config.yaml
n_layer: 21
d_model: 384
n_head: 12
n_kv_head: 12
head_dim: 32
d_mlp: 1024
vocab_size: 8192
activation: "swiglu"
norm: "rmsnorm"
norm_place: "pre"
norm_eps: 1e-05
positions: "rope"
rope_base: 10000.0
rope_fraction: 1.0
qk_norm: false
attn_scale: 0.177
bias: "all"
tie_embeddings: false
parallel_block: false
init: "uniform"
init_std_qkv: 0.0259
init_std_o: 0.00399
init_std_up: 0.0259
init_std_down: 0.00399
optimizer: "ademamix"
lr: 0.000239
beta1: 0.9
weight_decay: 0.63
lr_head: 0.00474
grad_clip: 1.0
warmup_steps: 224
schedule: "wsd"
decay_fraction: 0.868
decay_shape: "linear"
final_lr_fraction: 0.02
batch_tokens: [32768, 65536, 98304]
seq_len: 512
doc_mask: true
z_loss: 1e-05
train_tokens: 676200000
steps: 10322
dataset: "wikipedia_en"
MLP neurons of a small language model. Each row is named by its layer, matrix (gate and up: input weights) and neuron, and shows model dimensions 96-287. Each number is 500 + 50 x the weight over its row's rms, rounded and kept within 0 to 999. Numbers have three digits each. A neuron's up and down rows have the sign that makes its largest values positive.
After each neuron's rows, "fires in" lists the words (lower case) most often at its 100 highest values on Wikipedia text that the model never trained on.

L18.gate267:496510494567434508475503476461492512553502470616538400510553429507458365512516491552525499514601448542578496592513517563536521408505433529492448524466512590531553573537433436539424472454573629499537497419475541387527453430562522381538526504414425547459509435481521479508540568522398489489474660555501449443448562546484548553516456558481481425422490469478542506497503509546468443527538591554444449449524534428443461446522495446498475489504460479491539593477514531530450465479485503507511507438435467514567404471448396423493520524508460545505622509499491492452501615570468528506
L18.up267:511544526509482565526473502457480482443538555521520556471531433505522460471562594528498476572518564509503453506509489499499505545417435470525509439591546440454501475415465482519551515631474615511548480437422507577467527496503407602516515580508456455474577452581531466482431464496379512458442468556554438579442428468500522551454440514502375555464490468502632484444521483455564435522490451523498480476586532491528483511509515495406409601565521465518473573434539468521631532502466525477429485438460508535402459515517551549461447503600486470572492438482570481499583551508621547379
fires in: "it", "has", "have", "they"

L2.gate238:534558517510532531497512492470510455436541520512490582493538465506445547566504452482430466566525537523491496445479555476473613499493573447511464514508456523467428466462549404534464595631508518549479567513612536517476544448505469458520436517519503485498469502493562482545552528449493550511475503508477566433495487587532432545371499497434413510496552528429513497444514462515487508517417568469664550498578509470528530512467612562435487452536542464587509496587489453516537505432499504492513474468465534618477498513472487440559458573493567475582472511446435527516475481544556573421
L2.up238:470542448504513464461580546462586520504428508446518522566447429474524405487500498526484503551544512405542446527501460503446504509472553540476436441487567455543439481496392467494500563510487482404477521458496544507471408465497572508559486477531520600476520512424540576478519429525471544607553537493548502515396505562484480482582491464535393537495551458494498584525501506458483510459381500472484559590509547488434479466432563527459603375396539515520483537577572500536513429503568466510517550528448500422491512463482550547558612459470553454467470502453515499468561471552467478538
fires in: "s", "i", "relativistically"

L10.gate155:484495447579399464504434521476520532581514507491516498503496410502501428480486550517412460506496451543527543516452464489427433528446512415597499526489520541431465516417525450572465553514601471417530483494475528440538456524542546452473558517472510525508501507513539511480516558487481405488501566495462414493560478529542487471481525557432476487449578492479525506505509395489476397438458539485532530480493361459519544430510523527498429519452551627590575521542515459497410523619440492543468435475543414403618536581517451569591456564400440495421465460475500493471422553489589537519
L10.up155:436509487589591556485555513533471508443431419534512509518475506479451500475443534477569573501531535445489560522418600461611429478542583542548538500508449516502415640543509482528613560542508426426478389468466469482400590521514507537451510568511379606540457477525490489414490482460594483511484538438457500464487423498506452522531517492546452535481475518480513472495494496499435514497467576510540460484488469471433529574534543486434468506456514521594513490545459432459480591484509376482454516520493448537550531542526628403493530474519593629479500428473495557556533436519509460566
fires in: "all", "some", "many", "other", "certain", "of"

L6.gate1022:485582519480537518511457541492601479547502622504509537514519505497424489442569559450489469547462498510552402420374538440477555453477568429472504511430465500502492585491470482511512481586482512450512489521566511523490465409529534556511535496435489521545414450483521455563505499545470452549481568611451464409438528451436535502479448417435483496488470502460532412534406495516536563445435489532428552455550547538632498518517575484528485597482494463490480479408510607526436484468419491476483503392508413480464518580523440524478400445502492557500467526515476454541435570563556523546
L6.up1022:490477452531483489457485536550436506527577502492464477486439505505472490504569502472609476501501544388509426520402449453418531486556500561450594482423483530525479507541504551483597503535466530411605444516527495465500477444533523428560493428455554450467468550514515553465528505513520536501524510513398559556596444550529562590489493429526483413518531565529501475406362537476491593501509453532469485616534509503586571511553599534501479517457418396508378469521462507523508543483511398478483520563472504472490441520481475481442510464497502521456492509504588473500454558562520525549
fires in: "s", "c", "d", "us", "inc", "m"

L2.gate910:432527568477550424521506447515500520474516511475424594436490502359491487518433489323577518563413471557483448501474488485556513451579422493499456539440504494457501456465479470499516478444510479515569588526578497459513478426506600382518515452488499550488580476518515489444469469464481529501484574531539515504486551464504521558509508540478562459441534454545483507524489570565525481475408436515504515438509550550566492436505579546589526503485434494503470474535448503484460547455498549510467498506576516528488398463415493578538427484493466557441445549508419401472540533425532490549
L2.up910:492385485629470485502451463469506480514511496461526531477477494588470481520391471459531541484446545498464461578437434410426459455484496447532513562523431468585473538509403415460493450460457482614466476508554422479515510570545520494540483548505469474403556526460499533616516501537516500554515472442523439514519519513406476525537488441529498461580540461493598492494525519506458427453588514539453539527470454564475458462438493498558498501558509565585526479526535474508514544447580460466493585537511446482471512467459487466421539501470541576515474583469424429451482521479474516483
fires in: "war", "won", "canada", "use", "warped", "countries"

L11.gate903:564454543451545530430505541404462471518516501610469588495470505475524513454484391507458463449507464444536513563443489465528456500498536514534353548511516462414479339470536439502471477531563513437623430496553500549488483573478474443520443469575529559537508518511379539428477403453505558490510545496548563485566600481560579475530500466495439504590546448501461489515478373496540443469574544530521501489487427481500475492453510495472565437582554542541515446509536487536435477485464422475530540468468511467526428440548527446578580506631457470456532559476478392446499452513346486597
L11.up903:472498539506525445519519444447566463546550416517439418527532440487459411686440441482520421477451524423527531554464473438545517481486478549536496514494495464416481483470596466470528567515566583446569420452496493511536470535475492432514467459480579538588587526512512456467523561440497555424508457605534605474549499554483528536470540670517540497510503520481480499455509544465513543466543565582506532416479411493490539482533519496486522514621529597493504454566491507440466587512521503509526544417427581521498521529478494552490572501485426549489548509612457529555497433471493498618
fires in: "for", "lobster", "aberdeen", "leukemia"

L2.gate204:477528463507474407460564494562494564473566534466520477480468546484487348482444501429563469548479468511442518474462463463523480409529474560505434497494519441524477491546524604532585588546493601468552559514483427607495550564505571417486456498393450453591533491425471501604445543459452487482479488483518558482484452503499362410452480477581501542488510460341534489487503464513353501508475566493501496487487390421526491457549496473498510504487453429547483576514479479470523440499475442543499491575535468512471519512434528498462484476609457559471466518468531481487563453505501542486
L2.up204:465510540527482531425564438486535506393544449556486436473561525481552381541497462523482510509461456473472464493560510493469523495509512518516507559560479492533452530470465542445468406557529499466514503578458401497577493535556501452522538518433499574473583519447483530553465525422417505410447460509475531463414478514527454581496514470533526503519431507478542587554522401463473493453501522413431510467457473464424430441478531512486520454581413537557518514480509416472506565528506530515518493543479458432511520514479555537478549520533486505461556450445442459514478572461502469501
fires in: "not", "civil", "code", "summer", "tomb"

L16.gate217:522564480563451527454480499534508445511457425520544513530447566458497517416514475459503568375469422501474463492506530441484561529471475464390541449516616467560469621435563468543558485464537571585560410508513526409437486516516524428496495408567467558546554490537468554517577534489456513503406495447533542545485485513457489485544520477552417430531507471484415399463537549531523446499527544456636490469533487444455497449531568558491501495515519386565539484606447537451445521492561510438453455506572523484556508518489567443538395498510561627524532515506482559511474564458395544483
L16.up217:473532453484431510379469462431480513576484380476483583558514565440472423436454527431493484487521471567531506482346482537463475514424518492453556483480457524436502468615477539482476535567478480476586452560503543513520499487415394480514558471365552492515512523461416480459537466567485500602504516448542582449534382461537533465495477502376448406462475442554425489465468589565520543544545493507488482496597520458530464540498526492507515427544553554546473472514456566566539483426499551466559522571561459447521474421539474563441540442540433469538522558507477516463481543470516409519
fires in: "and", "his"

L3.gate534:595453538467456573421546434465559567523461541558520591435422505539481506480554492436543511416548494567493414587538470508544631478549512564542519496476472536578477471506501499469452423534479548504518485508482523558527441595592532548512518517482493416441537488579541436469516547472494407542546558484474416472534475443502473505436512473463538531422489501510480516559674413545518381525495486448527543433387431504579454599502417485466522469529484548477520489474557450460497455478480543527515523532467463485604593502545471429463453480458536520479466584502506481430443464496493564433
L3.up534:489459535479432565505478460520556518481448498478499494548523488476491462482471547471532563499530501510421484573557486480543558562536512523481584593480523495535424466506497532534422468505418448479493480465555440502504497549495564540467513500421487469518443576528612572505556587463561368534552533556535463472486502520410413480497538570355453466474482471586603449567484459551463504513382500492512497561479428525573443561457503573517457451531532527418535454334500471566414376490435502565481544432579468483525507525506411459496520540459453581576505506366506466446537536488525551455
fires in: "became", "remained", "continued", "become", "went"

L18.gate26:394473503511509525504481535487435563525569533496459443505551566486491489499487496503577494457524609413472461555567485397530595526596455480423477557543549412512449451492602443503451427562512492404560544472475502432516484508470483557504513502618542519513448506495441576519537544543443468560411400483483524563510399489587537528459496484433510468523457345490342475494479496568468543494510571588454453441627489529491531584449544493506456477487506504626471533500459484564430569500498409507566485523491553499491490462455561505512545509555464473530474537509564590514512478485387513472
L18.up26:499509642452498508488499466495455516551542504488481435496499452532589519473377518499617519545512521545510511501486558551529498473457491492448538588484465553457487419595497440508553453559533514472507517525454461489555460560440578452517476503578461451630503570486509508477461586490428544522510421523487565416612533521581513502576515557499554480511500508476572534493538501463441515476420545486495515459457470578518544471464535451446505559535519528545477518564490514548476541502411443500586526516446481588531552498505556468493419447533486425501523571551458464456545548500571465502
fires in: "was"

L11.gate695:491418462522525547586510500593535522501503397531490499468546520592636496491387445540501458502546546507454500558537503425471484476486456536498429569446507542438619536608403468467480487509500598478534511516453536506528493584529373555500450540474494487628526382479482348527516508485503466501428543442499430452582568543493488457537546514501414560455616529491473482424433469532497546463425498557476423475473439516461557407448476425466429406503531492517531474543541579518503578489512614459516498383529512518566440528512532526488468561503541533427465547555589475484438522547529554505
L11.up695:524529429530462480591532525561581468508508560556528435531505570528459487485461476518531509514576524495565511529543517505483517485518522585490486542460556534546472424540509410482463529495473502500530485524466504568485500446585556457480528545499455508474553603555439445513559597514573457518477447425519432539488520576444474458526369486525554448544465459572518501541556682545542478412491535440497526563483503483505444474534481397502512514489571477510505565517488599454450498491510541485500494480495522539547415494440479519530567494459418508446500495553540514492485572520410468509
fires in: "as", "is", "reid", "nadal"

L2.gate767:413532515419506458550430477557476418490545487383419438512436400442454539475561565533460488558502457476558546439518503469559431444532599476520455514574474558497617472552507576501409462509576524444499497521505573472524544549511515496444553483555457595519472437532490484518556513558452490515514495444567496506544502505476507471568474492572583423529413525453498519560508470426471491513551401597543539523502502567538484438472375476571537474465505521505466517534559518527530522550415444577525487553547475551564577509414474548475448429548419397462494432475605504503501533489432497466
L2.up767:466494444523475511516519487479521498534508491518514521522546538507439470489510485604556511444454471423460544456511488519494463453487514508485485482581469459607471463508469435538553531472483514497471549517479534546446512444464529497433485520586626512422539444485477477480428445423525549529472505526435524688480519464490524529473502562410463547426500502491500542412463524482421518494529555467432577573496530519498498520533401515484563484532514470550529485510556551542528432510494528516456469443575551540468423590468483479452501393442449435527544479529474425539456387547558617544
fires in: "they", "every", "go", "a", "failed"

L16.gate615:493472520476483480502411508540456504455549503457532507506555448464495472428610515448440579540611562549458415472468574457541575536533554481585500571467435544477565508486427464610439511497544440540584526407466458536520486527490565527451523531506538393527579443565482471517514543532552506538506485450420536542527526494496467499457476479425535536557457455509375541398528485486467403504480508375521430509534557521516439488587547532392522555474542460515482497546543505560483442518523407578534509522493528584506494589565498460419435533511487552529466499406572538568503596470516535435
L16.up615:453483480635567669568548517504520551490494524513477552480498515578498542556495517470465524394394474579447407583480566501475418570535508550464508511504460479450566489557467552524486492520516389549446418477481592576576425470561470571482507512517532475603477490510518438536514514559490505501502551517425539564468550518428521506501519550555448497490497486441472500568476521546469505478365477411491515533472491517531491424520497515447415480506427403503472479486440522424547462504502453529461496475453539473502499544412535437475471470504507499453485504492461490629513476394506544449
fires in: "in", "on", "and", "of", "from", "over"

L17.gate412:507408465505517408496562560505493523545515539510508441550549513551511548496476488429507523479517566468484546482554532508470533525571511492380509503453505453528417444568515451533457520540598584550489592440508497595562430458506534487604435473447581398482479420588553472530541507486504546490507502508532549463587569450389483505508465532526513513407482465509405512476552508496487467476531533497478554452554532522458518502449453579493586454470445542438531523420581461430456419540556533446387454445454472523526357465472494486436421554483488504468577438438502468550474416483436545567
L17.up412:561523441585542489476625565562580567439468468556527556497608519544524467605515500515479529461503537470499546534533493533568435520423560482492418476525558539483483388531473496539460512508446478484417467493484491550466445446399475495451482469537463432498475544482516492519436532568448545466441524520557587469570482419495516502464480530554537441474498494551458460491464547464493450534491434466643542553580497516557449587488517463398562521470511480545532492559523526492461558558485412483472460526448443502479431555463455556436493528529505486456509463494572575490515470548482464456
fires in: "located", "is", "based"

L2.gate304:472532409390551504520461421475543552446462557563528467521508482572611508597463494524491433513505523380555540406586576411471493502508455389586467520430479482459496491503534528515464513542510552564482504432557508437494407479566605519494557411447458558453530590415486568593496506488468495561603471538473588440493458454493548541469498425489467527486481457442562507511564510405549437497493562496518457479479460524493515432484371469512464545452538506574458527463494497475454524476504600506518488506494493451481458490547453560581540473487597519480553529518562418479503506455489487419
L2.up304:480414479584520496559483478522527613415440578481451544455459512482526527529533467557409477588523478513489460560459574472472558457466532474505584544554553444462412535460526441492488510477534408503503510477524499500477525461498435452510490546414510523507449536567529394498494495470390482572542538499502482482548463537549501485483467480536425476464428494501535600536563560468537413456492534489465448435390433507513549560485400479483501503518484480428529573558437396485491560469467506508444536618577574453488442630568565563526446472505554532455540499474508508552521477592509525594
fires in: "over", "de", "breeding", "lived", "life"

L2.gate372:557456317493502488549455535444468498526501497532441553563478465510431445466523526534504479521506538530481488536480505518526486497544440493497502597537515530547494531542569489555451516571549507594463457532518487479557467496451475529477494512544450366437492475518438627463659401536504381453519515604472503584540565512513525573395486472523509537512500513398507479519488489475472462501534473537539541490554454505419454519494528493624496471538463494464547501531447484521506517401474522510556496610396536461503489478540551432524386602528512513519469473488444467543520509483404477487
L2.up372:494488563483558436525471481380451484509494500475434513472552601595486575540525485458495461578364476501465424413469416545452502481463417575536507522424524550532547486587492481459565472512445487549544538576468452441469447527488524443461533470429564452464556536481512433499523528443460509478591528576458514389585448417484481471419546506516562527518572509458447551417508422472500564482515452570521514491523526583585490467564437536446509533478567520493454550398472458495441547476455428512542529419567506434509502493494428480513504501471461613471508512533612443558528467503486445507
fires in: "november", "december", "required", "july", "only", "january"

L3.gate768:483475477506464478534487591550430405550520530462553505598405445469550520524460445453565456431457501527400634580435530520570558499506525444484500461445505511434585550528422538488509517483473585468489493471542567359430497455452430543515435493522553525542445477394564520504436492402506508496496581484389523405531412527487627440467465590472461545402438509641416420450491544519486593513506529518483504449570509427465519511478491489587531438529421471523539466560483565555495529497455590532525442464516515418499544461529555510546518414508491499458539554533511453535508502506509489399
L3.up768:467627485492486405640488605445499517539478492476549597577511563500544511527494500469548507529503471559332506474422572525552573452557495447572488508492488536505530498533496600426430508462409518431478499532542481521504466484467457563586533548429549505587522427426496398519544458480547462485530495565526471470570551551522457437491487570433545522448491422473466482463464438541461503514493572534482475512574483452426474471511514546448445531571504541475495502536523499480524578533518581553511413456461487458458585423485474491572504505474495556477468447547575424465416491478519489386
fires in: "world", "s", "states", "confederation"

L2.gate889:525595530513543433548484475618581435535597526497470491541537532477445476579534504490468508477458544486479464424388526546472546539512467476586489474531437471586549506437525513484524477446432564423357538557485404514546498445542395453577522524498551469507529569464503483503478453490504513554522558469493507426522521476519475397507464566557473576382437491416498536552478493517466535479393535571581551520519502470481539485489579500485504551531519568474462535670452550509475457542516513461510489497490487519567620530493414582555491590536562438474540519421464513441469458614495437529
L2.up889:552450566470478450510579461556443408468484508431457508600591479530517537495451578471483535509499444478487518551439552533437532432505546450464530453631418379556553490537443406556541440481525489517399545543411447422447509400437541497547497468578496473504530554487469500470513371538538472522514505524430484476459529549524455427463561496481415475428473530471449464539468548437419534530541539537522498487507448544531503517371541584440456338389460478530593422571516556480464452550503517497469507514467473529621441593496548528529520526538459528572474579465569455401448467441467557528
fires in: "over", "go", "however", "failed"

L3.gate298:492490458571500448500517531447525489504549498544491465457527478511440479520497473580471451547467543534540537524444490544479590474549488449482479435489491548463552502506507466462478524530538503479511483518462461578484537475434447475521509541503586593500442471478458512477550453471386527514518507475517494539582411398499452520468577476640459585535485573414464558441559444576461455427503476453483551396456529601526524573428519469497519490408494550496556486500460498509514498489523511516511480516474516522447544607529458428490403476488558540482556473665486542414555485458458400508
L3.up298:523453453511474432541563569474456552500555518537517563543513581459490435609493440573480538480451530599511438542571448570500626478475508529456491496612477421432534518526493557437511419576534440501532512514466514543478545544483397462513549509446504439568560505452511547431468587531484386541513503494443430526455484446564481447572500521519505512518473459440488632557573431458486415543464497517470500553412503492446459523500463491522517521436422528513556561497546580501492459389497545501481525550451553424415445382454504575461537467461437462442450551461454565502451521475438472523
fires in: "as", "with", "its", "triton"

L17.gate290:487560498464407510540472544484567572459448453468549484510456541496434530499455443540518544484527506516447501468488485510408422403472522483493498487460454546579518555479512520433470534488513524470522500493456577495438469434586455472471614430571544526505500471453558463527532491554467438605480537397442468555614512427444488414492540541477509446451519434615504440500492497540455451422428474447524492511402509515424511561450510489503506444517408480457494494481508542457568492458496426436494550539563575422472439461433435483437479508478535494429493587494594505428496525461367495489
L17.up290:478502525469556553517443463512415470498525524570441423521496450589498553579511502479579526531484539437480470474508516507457497466527515449480445559409519525554473453386488586469569384500507450482497440447475453530446414506527455484520426472482492477566503577470457610608478439555528511391561540493485496538516539559562559536608418491449645552509477533516496379478449535507499460516462528558440470491545528466380613437503494516480519473539522479491541523443466530464501542547403531558510456497552539577595621464570589499535501567558464409503464449544520441472499560538466550452
fires in: "was", "is", "are", "were"

L3.gate601:528558510551552544537481538512515532556516542460503549442545540468548463451558502492548534569422473467543480501524451548573534486509479543467520510476481534442445495503505507533567587441474465551505449423606525455488504562565549464364558490473495461431531586490459505519378558572448630507457436409549426484475476545491569543504461439561484544529512536451419537488493533562474466486594500407545519574459546439479518482547489406508472526482416430545474563427486485439507487537503480499510453605428534450528347389486446559455481522525529428464483480436424469554483504511537432465
L3.up601:429602479572512464578521531519498482513535531448535434487477555495566463506513526591528478579550396440474473604539493484528552466537489490524416494488498466461477609514529465452447471461488466425489381605589533516476524596442519503427501569544471486416495506462450453492468542471478607586450541513544491444540401414515384503548532458524558572590400509481458463505538379531481470379431451475535466503499565568508475503457459492491456510575519575487488520478432488364643437561547524409406447565524477482544500502458524580537522426541502480543520520427430537546586473429507445466
fires in: "such", "same", "including", "similar"

L2.gate575:466498521453581524517479542587588555583496465479515531474500543578447514460433521458560467500523444489521458550506458432485444446415455553395459460519529513468545493495512555588442573412461440468366518509583520589495543478538622571394542468509456502407418523510536608501509492507414418539501555514520510553441519505500489575520535488414423613484597549461500461455417543544495524420471536494477470504562534489484534541484509549414441477516568486471507568554452440482558584536490552529442493466515539492510509370450423501469486489450494394488499474478489523559466522558466531434
L2.up575:547568416604470376485495514425472486516471482506411473472491510583497479519401427431450542439400407509460541554490524452516507470459459528530541515493565521430537499568455467467511512437438492537413514464524545529461521550488580509527440545497595447422526438553593489431562508505516477499562504556403561492496487531445499553529473500408517512548506597607538485493548485552377548537536381513502572546474468493508489516471561467443491553501472504499435493496531484381491430465507464473556453449440449507491477406410443453504466464565546482530460444601544460537487453414441476398
fires in: "october", "november", "total", "when", "aug"

L2.gate915:415477510433582456488578497534440511461474439490362539514572478546397489556498582511427447541500507482537592567428508504451444533513554546415455476512546509491481401427399622495453548472537568421453554542535514485545505447597432483468390531424496485476542481403600506596443498405437510560540442544510435511446617559479486438454500503545591376523441470551540510501533521468479486535523479440575458527532506541560529567435438533427451517383472523528530483479491474645586437419455484454439465513552516436468511486548476451501471380456520487508517530638414418584443419451456440532
L2.up915:580479516519515509608536434470530586500522499514496553461582550562385455492503406546521438452560525442437503483514436531610550406485455530520466540504472386498483406569531430518446602542496538507560509504530558528429461434573517416524476480433552547460492439443534506399469483502435402508434510430482555512529515505472474461525500491482452519505515435467422501472528514465429470458534494481575436503456505528510415603499593487461521516559512456559498508405507540428537513506543519497445443483532518480470521450547576438490540426446454524488496515465561531561549459502541517426
fires in: "no", "based", "group", "territories"

L17.gate38:443490444491457562451473549470445528506446597514554527496443494428480428504605455412512562414427460547516481526482567445515571508433531480521504470550439500490583443530488463502539497512448446563633510463500521450538431533549444543396517521463607524507580474436554544461547514483629508442452487468504481532535553453457481503615473532406545572469551443516455496460393490507455511551463581483501469540487529561542342480538541438565453513545482436575474540446479571481407523488419469492584451475564482501510500527484406434489493448565426498555490503532514404604517559500533477487
L17.up38:496484565501502514502426560493500477610447514571538447602584441485495490489512497549541512517536424467514492507517414565505499413499500510428492487438518528549484612556516465369514506466480506484369568548554419553542410562471376602469488569380492474521464482453559566504479520507532599397539482528571445520530459422493516543413473528374501467572504531423461517441505603463481523483496552482492472517541509504495514529617528467502474434597508470540458470484374412474437465526432456466553492657498452582447450457454483527633524482463539481501462523578474483580502475510458534484
fires in: "s", "c", "no", "prévost", "jr"

L2.gate510:592492560496578485441535497586451561579525517539507426519458468467585534598448476474577554506386613513506506570473493508575546538500527505463488568452491567469500470501427563415450533457506451489544472556460434443622394551521576521456503504547548483490507528546470653498531460487537512416564431547560467502557450579482610470476541516554478445487495530524552524425538486498454463526592507503494421463527461408500501494478474477517442512436452485506533492584490489612479448489495588536538504464559560411628528649518551505517606518417511544557459577535493509474553554471378512455
L2.up510:559496470486514515546502415514505569509509485535469466499442425492480498568411489551451537487409511564483580486393467400508522457536558474582523498525476496556436516545431468473484529426589496473645611505442486544525513452539477446432484517482490485492467482493401501546514537540541548547474496496468423476478564491388529542389431477437390493477555523561490548525540438502547468553448416527510527501514471545493496448530463490485490465463440490506478571507526504522549452438467488546455444456520488470561454468354479552512533497476596543457532527531468422532521503519422476424
fires in: "tower", "formed", "form", "video", "thistle"

L18.gate929:527474499553459490438500515457484496510595589533532555533606566368392512479532567506488516514595465483529524553548561547530518458393516360456500570530445476544629529445445541422493464488472500569462497539537476530429456407484519454518440507546587479491499393598565429419520550519530608499486520566512511503442431531486440476456447513441502544607539534493414420500473422539511435513514462450444524502474516539444430463470587562500474475532488487477478503460442636594555528569488625489526492462526464576503512406468427506469514495492472528506522592473550540484525549466582557456
L18.up929:522489457562550526509533642521512460418440432465509441483511421407486448433492576556441553440433501436415545499496510600464565548473443447482538527598537493489500545457434454465536403566518505529439388537444541571562458473459483503400600510471482484508462519442407444472523578523466418496483535549474507488525427481489459434532463569569447468459483537465428455441512484441517484611432492466527532454580494486584539533551538561434438496439484397498462543489570519516608441475470548443430474494470520542497469544428510591483552468517500511511502519360484537546517451493437432561
fires in: "has", "have", "had", "of", "can", "also"

L10.gate600:341417495487597461532443540503461619494574525499537545480480528404556586411487485483557454399537334460508469560491519436476538533497512506481477543484473496465518540535496511500467498519473573573443487508470518509401410531484436621508496418460492410526549410512444496431562491497471563455572596488474498610446496462505497460498490488406555433589515477540416472610506444518428543536517468565537492441427510440468486501365534475499458505560514527529561505540421551550497509572458581452474474503527484526514503553508577473538497464508510569516544534482526537480518488508473574428
L10.up600:526539484527449546523570383514514541510519479482532501477563471506556413562473510561606447463546522522479470529500552567465551533488526429426463551392581458551422431486449530514545542402502450483513515505382518449472499529432517509384506438512370414503494574539540614486528544551494466452491527423504583510558479506610540411448521532467578560479468483412545532553525463603516447524492471542492492556498558599542428450475477500490485414503554495557536601505508445467472431456448544529492460547474534530550438406591436514442464478582562505521445472545470462436556492530571371470
fires in: "was", "as", "served", "serving"

L2.gate35:515516465529481476506476495494514457544486515530419421473522583454507553482490500570444572530397537554508469434505499601531419493527528483481524519476544571484530437463509460508522467557481581568465586521463394434457431532548493493506501447504508380599506466565493475504543476488478560564531484366455479448503510546444570483496524475447499430464516475475508501535517564532530499450488457637501597538477658532518554586488523497502518532496457490544501486583603421500511501460616625457471448445461554508454471473491413516473494472512502597515493465397474493596474478451539479566
L2.up35:454485497540495567510476553546566518492502449391553559507497438404411573478520535460497594440522529520529519581473460512498513472461494537377514529522439426522513566472577513460530554417533543514509539577508461544506496502495436465461486544441476507452503527457490515478513467558477575534466428505303530494478649505513525495516480415536366406426617538559579496515515514513507474525463540424482499518414540497405396562590508515566570515560575514547502507485472480543402444499472529549472487564491375426456502396435446504439532487504540501492569579500520509465474524495533521542
fires in: "career", "warped", "industrial"

L2.gate237:556459569439536384482557538553528461459506492571484521505526497521487468530551450494520591532541489562562519470491494397497467497435545521516511515561511411505516562438500419406453528513503484479485518489471494500501464541598474482508528506512569464458462452446494451484420483549352461478394589473527511527545424404546425505525570511447530498444463479580556420583567478501587543436483501580505522517496467475458453477550483466458477516436498517492482469536520504481502419461494511544550488440507536524564596544474502502475476475483421545444495422579481472480569559571512569581
L2.up237:546484560512468468525490490532476563502550534443447557527568477441557473472565458506487503597429609431395478563424449465442480520458451462638475447561431483559577464568527528562470458553442478488569513435540447541569409537569537495521469543524463493460434432455479491507488476543478425520521527484451418535418446470570399514499520498503562508484506528429473525550503519514560473470458422635461587477476570402457468543462516473490443403437565517555470560553545511456570408501452436604433503448556526558498479459505574528416540523456457523524461519489541504485544521565438454551
fires in: "player", "terms", "way", "title", "means"

L10.gate750:426472434502504530531463572573492527516472480497398537508636493567486415482442544482549460472541470511502518505490577479590587438554513553479434464527465513508525501479476516517412556486510477459520383489415526464475477558567412566484525458501572508463571406598492392435545580481423448564547528504480433504607514487464463554494445501504497438477499494389500533558504447504477468410510461478503427364465571488506439477466528538525571565483434443551472461521496488539433448498596436508505487474420575472485569518433561468488515438457576529428541466473503500471475452514448466505
L10.up750:541545533503418479489528505571494478492562458514487446532599551550536543545525448507455555494534582516512514448530464505382505500538572526513518431399474455484544539468574489425451501480461476565460541512543535418534528443479551420491446497440453495495559469508484534424435468461490445504444558480532441584524607575610451468546476433454387551497519601532525449511585500437483508463484508535513422525430465580474550554527612441484505557491488455499594503503478467551531446468474523548494489527468433593474485440411505497593502525555429491551515450537509550353574525498450504505
fires in: "as", "like", "all"

L11.gate479:484493553451506614473523485441515493563568506553510444540545511551446396502538442501442481635507495540523494447502548521462515427532608489421451504573535500523507532435504383532490503520571484604593498383426567505500493511563561538478516470489482474553580476628417491497509518451508535523478652505468467453503546370611461534470482471443442611549636494504508457532512540570505507445471478462439369468488522544473510626502530555442554478538546523420573485499523472571546532515506462526467484546584456560470509492418500498494463484529578468502510533485573422462454521505571501575
L11.up479:447484429537601507435547525462566465526572465468579512522500379491517496507515516478506525491460569525471450579498498494534338553478499517458577416586471542487368467459471487434460574456494481498500479459375431438438515476477546481485521547436422509537576491505558472420527481525601414495568376622417497522506595540570449577419511497524529447475557500454475455537511441499483525575466507549409398496476514469467476513429521510446536390516547501516447491492533530473513479498521480536492505421419483510442494497540461476556468499479494478474476517464451456407549536470479456529
fires in: "in", "with", "on", "bei", "its"

L17.gate854:421532513526435493581570522580525536506405513528464551537550508375517539520488487464470540508471544579477524532636546408430472486477508451511592483541447527587525472538490499501480516475503500484521554537480520442479633422524478549447474370605507508516546537435531506480393540563499567518444493511465492460525540460497474524502551424493528449435448565503548560576501474508484480491443399528464561532578458505432464457498474456545439464591391526470580584511491509547415547510465453573569510481523606460565465606526516444528484427512494512452447536596487504496526443523561447512
L17.up854:494463530476571595503504442447579460510514425551492489497549465513505416558459552545432485478521476445579475540567559433549592487496447583482387459525517517566535511431519541540485544482526450626559509542526516431477510478486434521597512533566458504491471480500488506500533452516536480498557576448549486476470487536537536515571423483427524542619446480486484434508470498490475611500492484564518480520476469544463506506531533495521497412523519507470491556459459611451495594542471547417490591497566359533556562493596527535492589567567563428497575535491581595481498504561515487487
fires in: "was"